python train.py --n_head=4 --head_dim=64 --norm="layernorm" --norm_place="pre" --norm_eps=1e-06 --attn_scale=0.125 --bias="all" --tie_embeddings=false --init="trunc" --lr_head=0.00792 --grad_clip=1.0 --seq_len=1024 --steps=11234 --dataset="wikipedia_en"
MLP neurons of a small language model. Each row is named by its layer, matrix (up: input weights; down: output weights) and neuron, and shows model dimensions 0-191. Each number is 128 + 32 x the weight over its row's rms, rounded and kept within 0 to 255. Numbers have three digits each.
After each neuron's rows, "fires before" lists the tokens most often just after its 100 highest values on Wikipedia text that the model never trained on; "fires on" lists the tokens most often at its 100 highest values on Wikipedia text that the model never trained on.

L6.up752:196123121146179186134143117097231160095108144114128152144118136161131143138117141109107128152127162075098125135086177160128158124082038132092046089094136091140083089142126140127115121097183088119185142132120090134185155174150091090116123174185177168107124134091131107163157147083146090155136111174058065170104130081123136150127189118076212135111101141128136119080127125105092114147111117134147173104205149093148167079149142136133142119162158118137114141148147149120131146121152197126168150099103206175140144124167150174143156154141179123112160157092120119128108144145121102119
L6.down752:169174138094112170163108087139191155082084134095145123087076085205095115142101084093130135147147154124131097075138138102144129127137124131125052157121120156128122078037067164090116077119106177118146141110155111116140133175137143135154127110122157051079101092146129104151121140119126151090118136131164160120140074113147146141114154113096101225109109121152152129156062101107147137160088127106190102183130145169156107135131125120140133152094127080110048145095184186116109136172144189051157133154089182117113190139095160076183091127170126146134132159133119101122095116133180121092
fires before: " |", "1", "2", "|", "0"
fires on: " ", "\n"

L3.up695:118072161114126133065139096133154148150164072136106183132171218117177157179130126134129152118117150094149165150087143116133121087098116119100156176106163130125154135121140107152063144124100107089141098150074171157142136109108113109058167097130134111142125134073128122169146151127096152148117134147091104146126137137096151153070106113152198132053167112151131188113105108159111143149140193106107089144081105127130146178168127124084181138173099163127180065141128104123122114138128163134050159134161186052065119099127126140167094093056166105120192170141147162154126160106202111176
L3.down695:132110107238134137101105145127070110070118147100146169097177142117123075156111146133188067079141156134175100121128107132151119133137116102097110129108081128110088130064088164136132137172157107121149097132129115113158136120158108167098089174126095161098065095183146116153089133109186132124137137113110078174169121179171068134082107142084134181115189075104123167135126137173088125115126147119153145131147058133121160096142124120169110190115055128171109151111093121072180192148059074161148115127125154079191134135105165115101162158092169125084171167153131096128089133130151091168
fires before: "9", "0", "8"
fires on: "1", "2"

L7.up332:106126146145132067121130143136148119186130172081130099105147118139182100092185106131085075109085109135128087078083158076148104143143098086147090103138177048176149164135161086126106220184139122153146109107055184098119121170098093086109123084104090113126154108168086104112110146146140114106186140173083139156195118183099110169127144120061119130170122112152127100158100117124121142166163136107069120101133103172110110153081164132158143165113122122181100182056136176126124089099152145112164180106182095096126120166140106138102157109051145161126093117189178104091145110143143180122
L7.down332:118066163189198141163144117103176179124147127121104122158118046096197143120125094131113084144128119108117128118114068128122133097156149093171136092092137140145120089102129121068136120146155094180146104152131143158175190175156089163095160155099162108124122188121154186116151085150059149121115067164151160143136072127042090168139119178090106137124079119065133160148147153176132136179134189150110119105125149165133090173071123073129123132090106138106124100123164155103103146143102169079140151173147155124117120095081120100101088121118150129133109105103031118178146107109117143134
fires before: "\n", " is", " ", " (", " was", "r"
fires on: ",", "\n", " (", ")", " J"

L3.up732:149136140114073129122151173163109033127147105098165158111161133147128158036094074122158104112130091051141124197071108113140149107141120138144154139135106121173088099134122143138121118180096153151139160149111109091210111123158122179141161143166104122138092134098189122163146166176095158178082148130165101153080135194125093161163150094087143083138115192148077143113120120149163104110112170076186144094191093141091090146198136168137139147162141107131105137120098158134089118126126185108137131135131088134127116094152184154118169118103088153108119153102103073124096133172105103175
L3.down732:154167157128207127130120108130165120159129143122044096142117109122105114154121141181145108149161080132119163128149140121085133130113125085107103152098138133075155119135156104074143123146139103042129047111114134107122090121126131075150136175157152101159127120041097151100092168166150133166147153162068151083150141126099108126126147121221169119114158176138206143133161051097118119107150156196103108186145189071118128119138177150122126111133158137153126133059098172193087089111159159134150037098157091105062112100109189093117148132124153129155130105108138107110188129100156191127
fires before: " |", "id", "1"
fires on: "1", "0", "2", " ", "o", "3"

L4.up803:133078090089157140097141159142150117096111164162180106140127110126078123161109116118103149151092130127165182155065144095146121104085108148157150108160108131135115130128138128167117100156102180125114143160109129120135091148174097099156155105135122155125178057068144080131116116185144099134122134144164093168103087121149102134105142198080196068114133111051103150102106136148098137127137105119144116071124101132134130106159138161112079080151151145173062125171153193218131106147104186101175136181116155170118122122150148154110070106127125097121190138094114110095173156131146083190
L4.down803:186143121120079156167128089144126195127149126140167100148119139163123141130136176125110151117094127181172109125127180171129058125188138114177131156116118130162115142085169124124136154051174141099114103103103122105138091108125114084167071104057115166097183146153122135065158085112121061154165147165046080125112137109155104094165145091144135113142160124078110207149160112183128147120138125165120143194159164136091103169155172161098185150112079104098117133136128108132100158112141065119105079181125108109136121217063104182060109125103080110087105106103163087135083102132123151172
fires before: " |"
fires on: " —", " ", " \"", "l"

L4.up259:182132131123116186135087110098139096152154139147101141098147144130135142134076130134104160121087099148085153114035092212111154082096073131124028125154107143088111147125122162137143121114126056138087191115112109144166114105096044118127106078117104102161163160109115176104140112128150113150113182188124153131121117072068105109135108147136152108104103193114137181199160087092108147153141120115131053168117125147163108102128110193096120131079145187122170170135150111164126132128131171110161111146104150118123128123098146154154112088152117116128123084080126086058166131125081130111
L4.down259:169164130138102143125142117093107185221073135075102169086162136085124150194113134116205114108095126148178155087160118142159089124135124097129171117114165105069143162131154113118148061114177090153103118117101080122160163122137077108161153123131113079144188133182149131161125147135134128136131232061151159084113125146141093139133167146172152151142130071110113138141093165116092204154080140090163100130159182149102194136108129160178099101156077112103128104130116078120104169082143089112114116153135140091182168110133108099103108088132116153135074094180108116159109097155191102179
fires before: " |", " (", ":", " /", " film"
fires on: " /", "one", " Votes", "otes", "able", "elevision"

L4.up380:131141086143172141132163089138133090136140111079144209146141150104173148134115126126078131117183146094061141130126173081151119125183143159111039111189178150131107166130123100124110120177099104128133127084173172098130127109122143124110136131122169119138200168103122095093050193097188107095139107118143144125138170121143129116131128055093140126148132146161113125135107111137110139142144147095158152124108057135088218141168137124136173148087214141125155102009074100122102128100142108106131144116162156108116119063173150115124115140092102098112143104152173033150095157100100141164
L4.down380:145171116165088080133121113104129131112120111125169087120133133100165148170187156135115090132143109156159116101152095136070120174110109119108112169165139163096121154134157128109106033138116084149137114133142112178158111158159171112153056115159077105098137180195104154116141108089145098054117112124094160127181122124168185165120086118175111094132160113133128161153167170112136199125162139146139130079126071155157173122101169121133149144095127135114107167158073154178080128103071085079141079129120123164082131144145113086113061063077122115124117101094132186132103111171142086169
fires before: " ", " the", " November", " a"
fires on: " in", ":", " on", "ed"

L7.up343:143095135125161137046121176100156137138214094131180162087124132130093124172128095101137216081145113085176134116170114187127098139120103085116133149115142164187149138143169130124116161189068157087101135117126155144197090139137122148112154118112134121189124070132114139147102136138148172114112115125153119129157132113138131152103077140134050191138136110140137060088200111217093088100112118162200099114086146118108174132097086060136162153177093115123151114123165097113126111133137108173172178148140139126116114074113151120074144154148128112144116203184129155088098088094144137113
L7.down343:093117134047119154147162170143108104079131149099127099140137122124191185182120146125122077146156135169103126091139128116097069160115142117098120109098150090145060121068129165153136139149102129137157118171109184177188096095136132203190145158171140118122146062087130163165114062092104104138082142132169142107111123151106155136081137147137134145117139152095104138099139147120104120127051186083230144114165146111154092127119069153144090064077158135155144100086136090184126131184095112115126102147129090123176085087104123184152130170094139135108146108135127106098120126161151116153
fires before: "0", "1", "5", "2"
fires on: "2"

L7.up556:148173132145135081126141150127155107115096115086109156066161146154121128142117096047142154173091127128129137120109108138108186123082121124131149122130062193119138132129109097140136105142127108133113101167078146072190053152098128121094118103084128114142130179112195091118130107146116143135135147123129081115102124132139112192156144119063130160077115163141122122122095091182114131121167198114136142071116190086158106169176099157123095163184175200173133183112167152131243118170144152096116132142096099123146179105172132083144147144166100144167126100091127162150098169183066182143
L7.down556:178163141095112200112109138164072095148150166164132175114109093128117078109180140126152097158136132136110127126164193097079086120201099151156152099109080141157142116088178063124136154134130157137142120146174119102125109145094159107120066147190122120092101133135132097118134080072144175116132094128120101152099096126147115101177185133154123155125129092158204117176151185131098148159114037119098159165131128039041143124173165121138106108152090134146162101164134099084128159104094139113133189128134156139141089101095125125122154186096149138070130141082147069143169125109146076109
fires before: "2", "1", "–", " |"
fires on: " ", "9", "2", "1"

L6.up722:124166148139099122181145157152135095161147117083123133121144128080124142173120094082129083126190125122167110129094109092106095099123159102103131141103108158193146130136199139168149148195149074131134148117096112123144089148073125187124141136163152143093134122134169111175166162120124127193137137102174107059107137123065132156130151054153140147109092118176164183087157126101122180123153177076129113102109138152125102136168117060125139135151111140171176173073126090093139128090150150149099153125101141089067124101122145080140083127154048101190209155208114091099125125169159095113
L6.down722:193108154079095103082154143107154115153157156130103111143087149131102146153176181151114097095085144111156185092154197107167154159132153135159124091160152100115146139142108144123151078147160155164120123097077083142126155110070158117144152128058172126196149184116096161154118139158069127148151162158158134124130104059127178149146125096118082080112126118123162146122151122158122122072153106108210105016144127104116130126095166099061113131131103096159139125135173094094104117131131136102129084053072151167114144117135150087133098133122032131221154158107122126081187067096162114124
fires before: " |", ".", ":", "0", "1", "\n"
fires on: "2", "1", " Championships"

L7.up436:106158127109123111138154138158132115149169096176135147117192115114103107080153071058130131102055133148129101154098091136112165094172038146118136159166198183138086103127129170183114112124102123087089125100067174092134158152126089157107155131145091160135100136099169131116115106165110118129128155159131117159104123162101102133151157137131113184161101126110121184088162136125122133140119137153135094109123068104142119139137161165145102085189128120187088097106140122131151113122186152208145126149152078088081160076207173118159147136170134106139113103137110079102105135162148108213
L7.down436:123135197113133148097129117138101057145120168166106142096080087176090134163157115093195097136136093085111172121219135153182172134124139150120141139169109134123155092092143109073178132090135171088108080159083132078109166161111147105118084079071115090136148101119155168134130080147133190118112181177132068121114075148129177109135157157154158129079095094078129140162131196111132167085146161102065143163104057143115151174132147137149098110111143102089146112163192141126119113117150149134144135116170154082150159159115124121115053154139156117127131090134051106143118040133136112107
fires before: " |", "5", "4", "3", "8", "0"
fires on: "1", " —", "2", "0", "7", " –"

L3.up681:134157155166136161113154164119082149096119091149209111086123128131137166131148109102105137113074170134117101219152116071130191081142077138039121185082174181136065104143132123104163148100134125115133099111191152170137113122170104120138139172091139109088099097066161176139181101146103127170131129109104128147136109185092174158135160087169096083131082114095127131159091140150154115147129114132112094154112195140132118086190119139113103085123096114130093111181161144089118136152047159115149099179130164139121179107142099170119158130169096090143112113147137146138158122088148151118
L3.down681:160117154176128144139112041136051112119148128153152082112146124129165123186111161150073080053166113160139087108157130135161124094184115113137122193107140132224082190116151144141136151118124122128128156171151161135128088102145145122159097145171081091129136094157075114135160103104230089155148169143109176156141113126161127118138123095131180123124146130140114179109101173119113143177096144107163109078076126139111109135088179150160115110139124129096154143150107092145088134094165160174121114130124113073056120147151125102146121129151062133046123129123095137123127116122141137124
fires before: " ", "\n", " (", " |", "%", "2"
fires on: " |", " /", "±", " ", " (", "9"

L6.up682:116136119139188185093150078088168138169203167058082181117187141144126091185149144115109117144114106102157122156154150106073147125106136158231133125114144144133102119140177197136086162109121124176144156181102138175084102107056091057085121099133167127111148104135081135113133133139120140103153143109104112123136146116146088124091131070109186132177131094143097145071106127166101138121207149160096178128099156132084172131109148083106182121177106126208190133119105173128139090073108147116130135093123164154057110135118124153119133143109176089135117129147177122096161165163132149133
L6.down682:055134096098130150122189089077112193110170062144059182142123133153145126164130163099163105156142193125146131092148053172159083184108152107089106171128139173099132103119163113068082126087173102151120133155136158143129103087123123097125098090104105122082135195164076101124111103165121099143059131176127155136192174168144117111135175106162116085162147152035097149122146122125146175148197144101130198144071124119130118129074112097134117149154079205139145111128162130084108101151111072106158071130116124136119122058144118094124172125133117108121139117119165141122189134121172159160
fires before: " "
fires on: ",", "N"

L6.up546:127116146113182159142134123155139057155145078112121167103095150150085163120112057114119130145147097097142136169113117176175101161124155120119126120122132126168130159133143078134121117124163180104087111120099153084130112121062131151134106068147127113170148122140214131089144187121205145162121142133130166106148154076092108116114136089148112096111102192166152180166097076142133173032119157112134111150107130157121090149172110169128124185187119119155085119109169085100089104109215155117095193168095079107110112100121116153170109110133143111164146234118102065073073133135084103109
L6.down546:172116153149082135152162137184143145072067142107121111130190176107150098200147169097107079103145135127170099122086054108199195089123149129133142139087187085169143145152177150129127134139151076095114154082139129122159137126111107146134161105107167112143134156054121142170106158119026113121147139163093162114101183076085130120151091081142135104106159173111157164125158106100124080104123167115240098093089127121126133142124172128157080169095134101104098145130147118095077127141168131137114089088155145133110099099091145088108132110131134130165152140102140104125137092122171128151
fires before: ".", "0", "9", "}", "\""
fires on: "1", "2", "3", "0"

L3.up395:156133088146109165088146124080103068097163144172120165081131126183109166118108070082109129130107149125123106207161151110107195101115123114052131120105118147128052114147107121096134139168132115141168167139157111129117145178141104137154128085138159117151135086111190141173142150132093144157087125132122107149099149196117125106133143100091105119075032156157115164217111138144132154144130119121132180147164153129120140093229078186129136145160070119156078155169147152104070135143078154118142109187108148131128132067184141113164158102178144085095099132127073084141070106117124102132
L3.down395:087125147126188143138172147127114099118210127090153133140034167124125145117081167145147180151122082104125062156177128119207119129161138158148089131131075109130132146150156093152121150088139123075127177112184125080120111141148158170179113139172119099156149126071122097116119113134137104138160146141130107127142124082163118089169149179135047163123091130147186104113162153129130080104104075068158094118184109113108092078096175159118099137117170132058091164150138190066131081121112176140176145123088096121117109130164165157088167171136088157118068153170110156148123133106082146035
fires before: " ", " |", "\n", " —", " ."
fires on: " |", " ", "6", "3"

L7.up196:175166124110118164146106091072141154152135116155167122142064131113138107179120130093063125104146163112149095152151133132149131193075103097102123120142107157159146201122157074135117143147161118113153147134134107133125102151120108108110099125154184119127221073141120122170077198130125069176148134142114168103123174079109135098084124142132149096094106121130173109165099085140078130119137097070212146152128177124130086131076131090161136175147061180199092161119113227206170154125117130102091111115123159088081086044162133088100131143154137124088134098160157122120051110120157128135
L7.down196:084161138165084146113102118120139190177115147099107108086053108100130109170199125084097103140140161179149098095198182138148123179124116118110185135071152105108121150074166149086135115151145204131105093102109107157112099098083188128119101104126148127180088149123115100107121110132139141164137194125105114101136158127141118121117118165116171190129152083113132106101102155114126111168154088152164130110194195145136155122085113103153079159156083071090060144152154174116106165084112140101132108108145142092169138122134077007142057144127108167122140139126106124144122126166171110119
fires before: "s", " ", "–", ",", " to"
fires on: "'", "9", "8", "5", " July", "4"

L7.up79:181074085098143143094193143131141093081091105154127124040085097121151142134138127097080159083120171122153110157108124148098176165117109150070126126152082168131093116140172127132139185111156134123132102184181138126173125189157058120130064109121163124121163112112104136111153154142097141176139167180134138129108130148104131119091168116122130112108063176135114155153112099126147091143141150127147089072149211130153160158154110108145181165125119104106151158185117155079105161152086148174118134169123184162115122145151207095166173151140169082177115132114103136151161121069088088093
L7.down79:134123119161131171085131079135179162143126153117070105119107135157179129083166154142134127144103125132088118179170129141106090106081173109057116198109125139106147100102128103139129144094151154142124099162152091127102120165119165147142094057129116096175136103137094217135148149106165129148125084151085159109160074091134084117125163097119081140088141158146108185155135055149158084097128198108130120148125106126131100221122136079088096171143060154124184175144134117130122114149086137129106128200130170122172110148086133143199212141123109110121090147110078123149121083098155087098
fires before: "\n", " "
fires on: " |"

L6.up516:131160132154182122120193141107144106197104150089141202114121181119097098066156081134090099093127123139079161121089122110156127206155122085094124138098152095155085138144148086111127147139114107087131171119102126106131032084104132170057078116125142097148176124117121113203108161162129072135171129097131132141146163090145088142129128144114128140072123156210150104183165128148108139103144136143100138144189127101182191185123169093141129153129100142157146141114112151145153104136123187147121076132134113058071093069095131113125096116102068071131103143124120143141124113103174189183
L6.down516:157130114121112096135144088116160125075138149141152159123108187138151122149129073174095143086091125169197077177095098087149075175136138061168145090095100139123120130110139118148074100097147111119141120117156131077148096122141102106124084138111128155144153095093173096120149206208096050152110080131133146141151140103178060154152146147123177153186162156056153131137155098136121082141069089121121098149091100096128105159082185133124063125139142121158099106109186174188176140166089133137136172060188134082081129175139139179139079139147099106086121168089059149171092182128107178135
fires before: "s"
fires on: "'"

L7.up542:205080130112142110093154098130139109132115057164096123141144130158177140117088119098103152160142096079127155176110114120162121144151125099128166153149172131124166174134121119157076119157150132087099143104139184097120087071118094143098160093115102102142068155125138117110125135120154096085154141174085115120158244083144106153054124052133137118091118090151094123114169063183127109113120173115069093144115075130162180187165149177092137146189199081122141085139151133174151095122107141159096162138133154106086099098113161101140090159096154153131173152107120148135122207085123102135
L7.down542:092113133153120172145146109143048109099132110122100197144150106122136160129179124120141042109100187159114113127119121104182130116125153149131079124090206144163121132113059124085126063128181142151150195115049161130117164104147067166119146148126134092126052113104174135173142093127162168166072119123164123155132161117125100039176161102169088194168070127097112113137101068135095141169159147081154134107117167130090168144130129138127128047107107158124091123139178147113148123128098158109167141183074127140108135121119170118123134150150122066088105134146134140082095159114132101168
fires before: "9", "0"
fires on: "1"

L6.up835:186126123135137135084124141189179175107164080141080148114125188115120115108125172094124163096094082173112114147135116136130125135125102063088129199111079128111123176123136160121101119161138137219148115203115175154126096148094139082133139150158141067159121113151097120206141157101223148111159154120101113072117168073081095127151153126134148130119159126149130091067122120161116118152122156152121103184106091119152116132160128126109187177144120152144102129135130163158107105115141175149086169093155139140119141115134129093130059131138248129125149086103096100121072147126163118106
L6.down835:147152080181137137192162138129119188122143132123084152135152154175124112148139131171110110075159119135132138089096108153166095141107138172071053140123108133091160151136114106136122130111142129150095129166080101177133163191138143116142167147087190141112117098132104120115104168084128130087134130052133079108120068159138120167154114117163055167149113131112149085091098143118088131180134116117078133168214123063105146133090172160176130100179067086160106086214130116073111156136128132148111110137080142134140176125103054078200147139124075073112136091071147152107161153131113066172
fires before: "-", "\n"
fires on: "\n"

L6.up678:118059147141128150134171161120123066145158137034123128138149164103121103099137166156090076134156068074078130142088100172096115146185140173125153097122147122149109142129144105113150154157094181108123112147166139153114137190091127144120114117108096114165105155146102122127093163142148126171146142148106096163166158116133099110129134074127157139095156172104052121148122069171094143140100176127081147194179065102202173153150121131161121174139123200141135151158118156137134101135083082142114076130078148095107080075087119087084147124080114091098125119072137087111121078102113112160
L6.down678:119156091121185094122119130084136157136093097156103122181127101087112136178145127092133089025103149167141073138137095156114098184111154144056125180153079106134130169000122127138084137139164132135134099105147102100137161144160171126181101155112128163113109111165122146129078123115151119144177133101117096079139181161129170178132108097194118149150255109108145134141109073066088156107115101141096110146128198146091125147131183141125113144130121097126102094134109154116154164114113101086119198170127142061083137149215135121117093122168090135139120134136114156119117146143177137106
fires before: "s", "\n", " The", " "
fires on: ".", "'", " that", ":"

L7.up801:100092094086150131085132193101141144145167103139135162133166106087153099145063082117122115209076101115085143090153129114143190116140105043169109198148149106134143131107161152127138169132134113063112071164085095038167146098104105163152161140116128123233187102143148102158101185150139129144123101137063147189163134112109146145102175095146123134106130145150138151079152107200129136081155148168133101124159128091122147097167090081107168170166150088109112132090133158107122106151147110112102133117166145094117069107148114160090114077103149140141149132171142158127108145117099135176
L7.down801:072143089148064126125145186116108088138147157126128143128140154189123154134098066077159057160142103137094168083164068066110083178114164143154113153109121162108092146090172136126172118141132152098126208149149116152126134101073088148166222080149198129107101109103091091073171194167170122150124080113190192128149113141122141104159120164148128189157075143127168119102136190119107089117135142168164146109158150146081142124162130184089149092120093150120121124106130118088161145142116137093057163115119152111109129106127123086119123090138061092165111138116112140097111065139142093178
fires before: "0"
fires on: "2"

L7.up735:137109102145108125104116084175126157128135166151156119126091137118113117114095103099092123125101190134167152146132109189056116183105108157135137158099091144121190083143173136151144141112143109061123129135204138084168083111128082131115107138184157100083143075145160119109105101099100056155151146139108125182115115133070141159101151124151149104100032096144142137135150076137112098133164105138142187125133130119118147115166108086136120135108100141160182193109134138183165114070047134140138169134065135175100106146119144082161104091155156125144168109152122173060100071057126198110
L7.down735:077117094156135104061119117100196175116112130104112155132066148131132135184144118133104103099139116233169152188138097135158134146154063067129114137113112125165101171179160060161153105118160158093098134113149107098144138090110125175108153130103138136126227130115154107154142116115127080171148126112128172121136191096129122166130196110145142135126129146181144084101129188108163154184112112145189060156108108190110112136062143132156121127162148184073138148143142115167107133109151090109141092125065090096086117169166118112183099087162143082085095131143126107165089154079123164102
fires before: ".", "9", "1"
fires on: " p", "1", "9", "0", "8", "5"

L7.up21:128159124136178153113105134143192076088114105149087096104144163098138139113106127079109127161143132118096136191082137153149129173107104146102166125126132146144077147136108166127145126126163168102122136139075143150191144193098088085130149160062118142166172139111116158137128122185156040155127167167082097137110090111094113118072107128106163133131118105129106179124083166123128096138171133134166169138121157152173129164181118151105134174200100133153141098175077155127066158094156126157099071097109085133130143066177164187133151156146141117153168133087105183077154144135132103125
L7.down21:140185180148121185123110069161071131071098133178126168085098107135164105141141088117132056071124063138137191110124100131136093109125179103137147170125140117141159125130092118098157171106165157162108160114136197089160116078100136073187186122199077193113117102139101185182182173135127116081165168151085105138108100111153115081146104138117132123132165148139090163082135166090095134110161128097115133132108136144128162163069138153103142122123079101123120149138165101163157161105114137108130164168147139125168124162192075160138082114172089128111110098141137105131133085139118082113
fires before: " |", " of", "-"
fires on: " —", " one", "one"

L7.up316:142116158120164176116151095134126112158101140098139152059071169126093107146104132063092112098136084143097173123148074120091135170114083074151081100164147103190114116156153056132127152155145170141116152159155136075134083178106127078110120190110160138162153120161104183136107219152078127169142117137114131108125180096173152154100110133154102093092140104122142110135121079150159143103126155144099054131176163164170118183143087055118120122132077197158124093104145175136130140111147190157136070169131145109107134084125128177115127135091145105141133113128140047139143115133151161091
L7.down316:157112136126095115125160079105102137117155124178110146126164132172137131110172126095078086188128148106134101137131102133100153128125154130150116086086107144097149052152048177096187139094127123167084157121162134178105037084162152150149219150085124081138154097125174104112151107113195109121174104137144112117176122155179119111108176123168127165107158113106083061142120157111099126187125114131163091093163086087083156109126134125131168146087073052103155128143107075150147139112095159150164173140180163092091180151120127149156124186121129130091103162080092127140100100202141120133
fires before: "s", " in"
fires on: "'", ")", "A"

L6.up822:133132106115162143153151153145111153119102074118151101115090149093204179144054087077108083152087159152177059156072123091125113120147053148104192167123103108142173095121117112173108141132141137158129144077120167123161170111171134154120111120151130126084146156142161086137075089119138140169141179140104109207078088150176120180133174119121150133101087156113089123142159112164126156139112194108151111122066102107070103119119046118149070129102147152125139134117141078143102095104153092082141149150186127090123195140162152167132154157147111108150179191149106109126088092175195100165
L6.down822:143122174158100153111167122117107170130163129090117145167139133117124138089138161097183140089109112114121163138115123118116097071093121162113105110113109117098087133149177046134132167103095137176155097137117146119112159149170116109175151133161162141068132053137147164119165151167078129109153143152192148160184204154147152071082114110010094087094035067143064099167116172104089131161108097150141097128117145118101159168110141075159146115144068136132147127118120135138112100109081135158155127097191151174096117146127111106153131089111118046119133125096085102117160135093139081154
fires before: "1", "9", "0", "2", "6"
fires on: "\n", "1", "8", " ", "0", "2"

L6.up751:196111148114119140089138156131161130132135082115082158124077092123103125132152170093103148089127069128125098171078101148114147134130113159114121118095122137118120134140155142153125161145126153109111105189152174149150139162120083098106120185161148128073142104148107155163168163130194142100130157180145138155074106108095080114127175033128166138068134144124097096090095148119117040155134119141125124154208174193117131138140141137123161205176060094143196194155143150136127149118112194191126135103102163147095146125122145143132146153122167137136112103114124092098081060124099081150
L6.down751:195180117159157141137101126115192184108123096108096111131150125169107141146102104155155120108112140102168146119156112091146078102099169123090118138143098130063162081049104092103156143114131107138130092166118166133093170187130138124162136117090188046085121098177092100099170103105133142103107096088150158104120082144145065089099130109116099134089176110117170118128081130137111105183069122149125135118164186074114124124116193100165156143165073108136086111219161125088092135109109148126124134153146196133093164171079112134175174126165142099095125088099112180147140099115103093162
fires before: "|", "\n"
fires on: "\n"

L7.up768:166146155141122124101117106144189078130107127110165119092132147171081133110159097117076123110140059141075123079061123099145136198111069096145124076149190115126128176185177099121148176146143126154116132091131157077130140155139153099093084180137088191117175077137085131100131183179084143171141117119090091144147173130165153133151188185105069143157130106127116078107161126166110137144109137161113059105121100183108151088131131166155116126116067130157100081170136122124152127119146183152101100126126098094099171150165144129114144088142102089123171121156102124105103152114090144165
L7.down768:109140104138096128083171080134156163094142161117132123146102157143076124193143081198085200135133097119139117197112112115161157160092108182128138119129137090123151113194112123092149121121105117064105121100189171143113134145121120084137142141123106159105116115134128073131101113185032114145170169082127111161135150120104115168090098122107120178168128078172144153147129135166181093153110153117147089107170098060109207129127119113156082110056175133057127040130113156119148162114150159187118144112119103104121133169145089088089175062171097088151107162123097160166155121132130155175
fires before: "s", "t", "c", "im", "om", "g"
fires on: " an", "'", " An", " \"", "pt", "an"

L6.up222:130104154103151067148181149190175090171094127109091125157143140095109074136139161148111133128139114161125209107090147077150125181145157046120124163127160189139118114138163131149082105107186099088162178145160114172177078121118147151113143176094085112165123145136121146135126137145088092155160101166114120088175172137168105188097164176113101098100115155188124106130160096151136127046116138115136099139105188164165121141114123090187110128155103178122129133129082148162126082117125104196165097079186096055100152115116141101133111146129147129155157160075190058110082129124166120168
L6.down222:053111141130148167116145106140119115034086135157074123151140149093108107159111080150135141133146113101141028184105146082128088143142099091121116133139115138162168201087089148167077151075141078115143179122142134141140164150155073121119171122082171096126109130206172158129136172153080083090172104178098143165133150109142103131132119132111185113144133117147093116097098086134085104153067132126145087135161112129158105145159186135130124130154135105129094130132148208169123147149087171137152149048195114120105126143143103157187120198169115122125106060103067138112110136120136126153
fires before: "s"
fires on: "'", "is"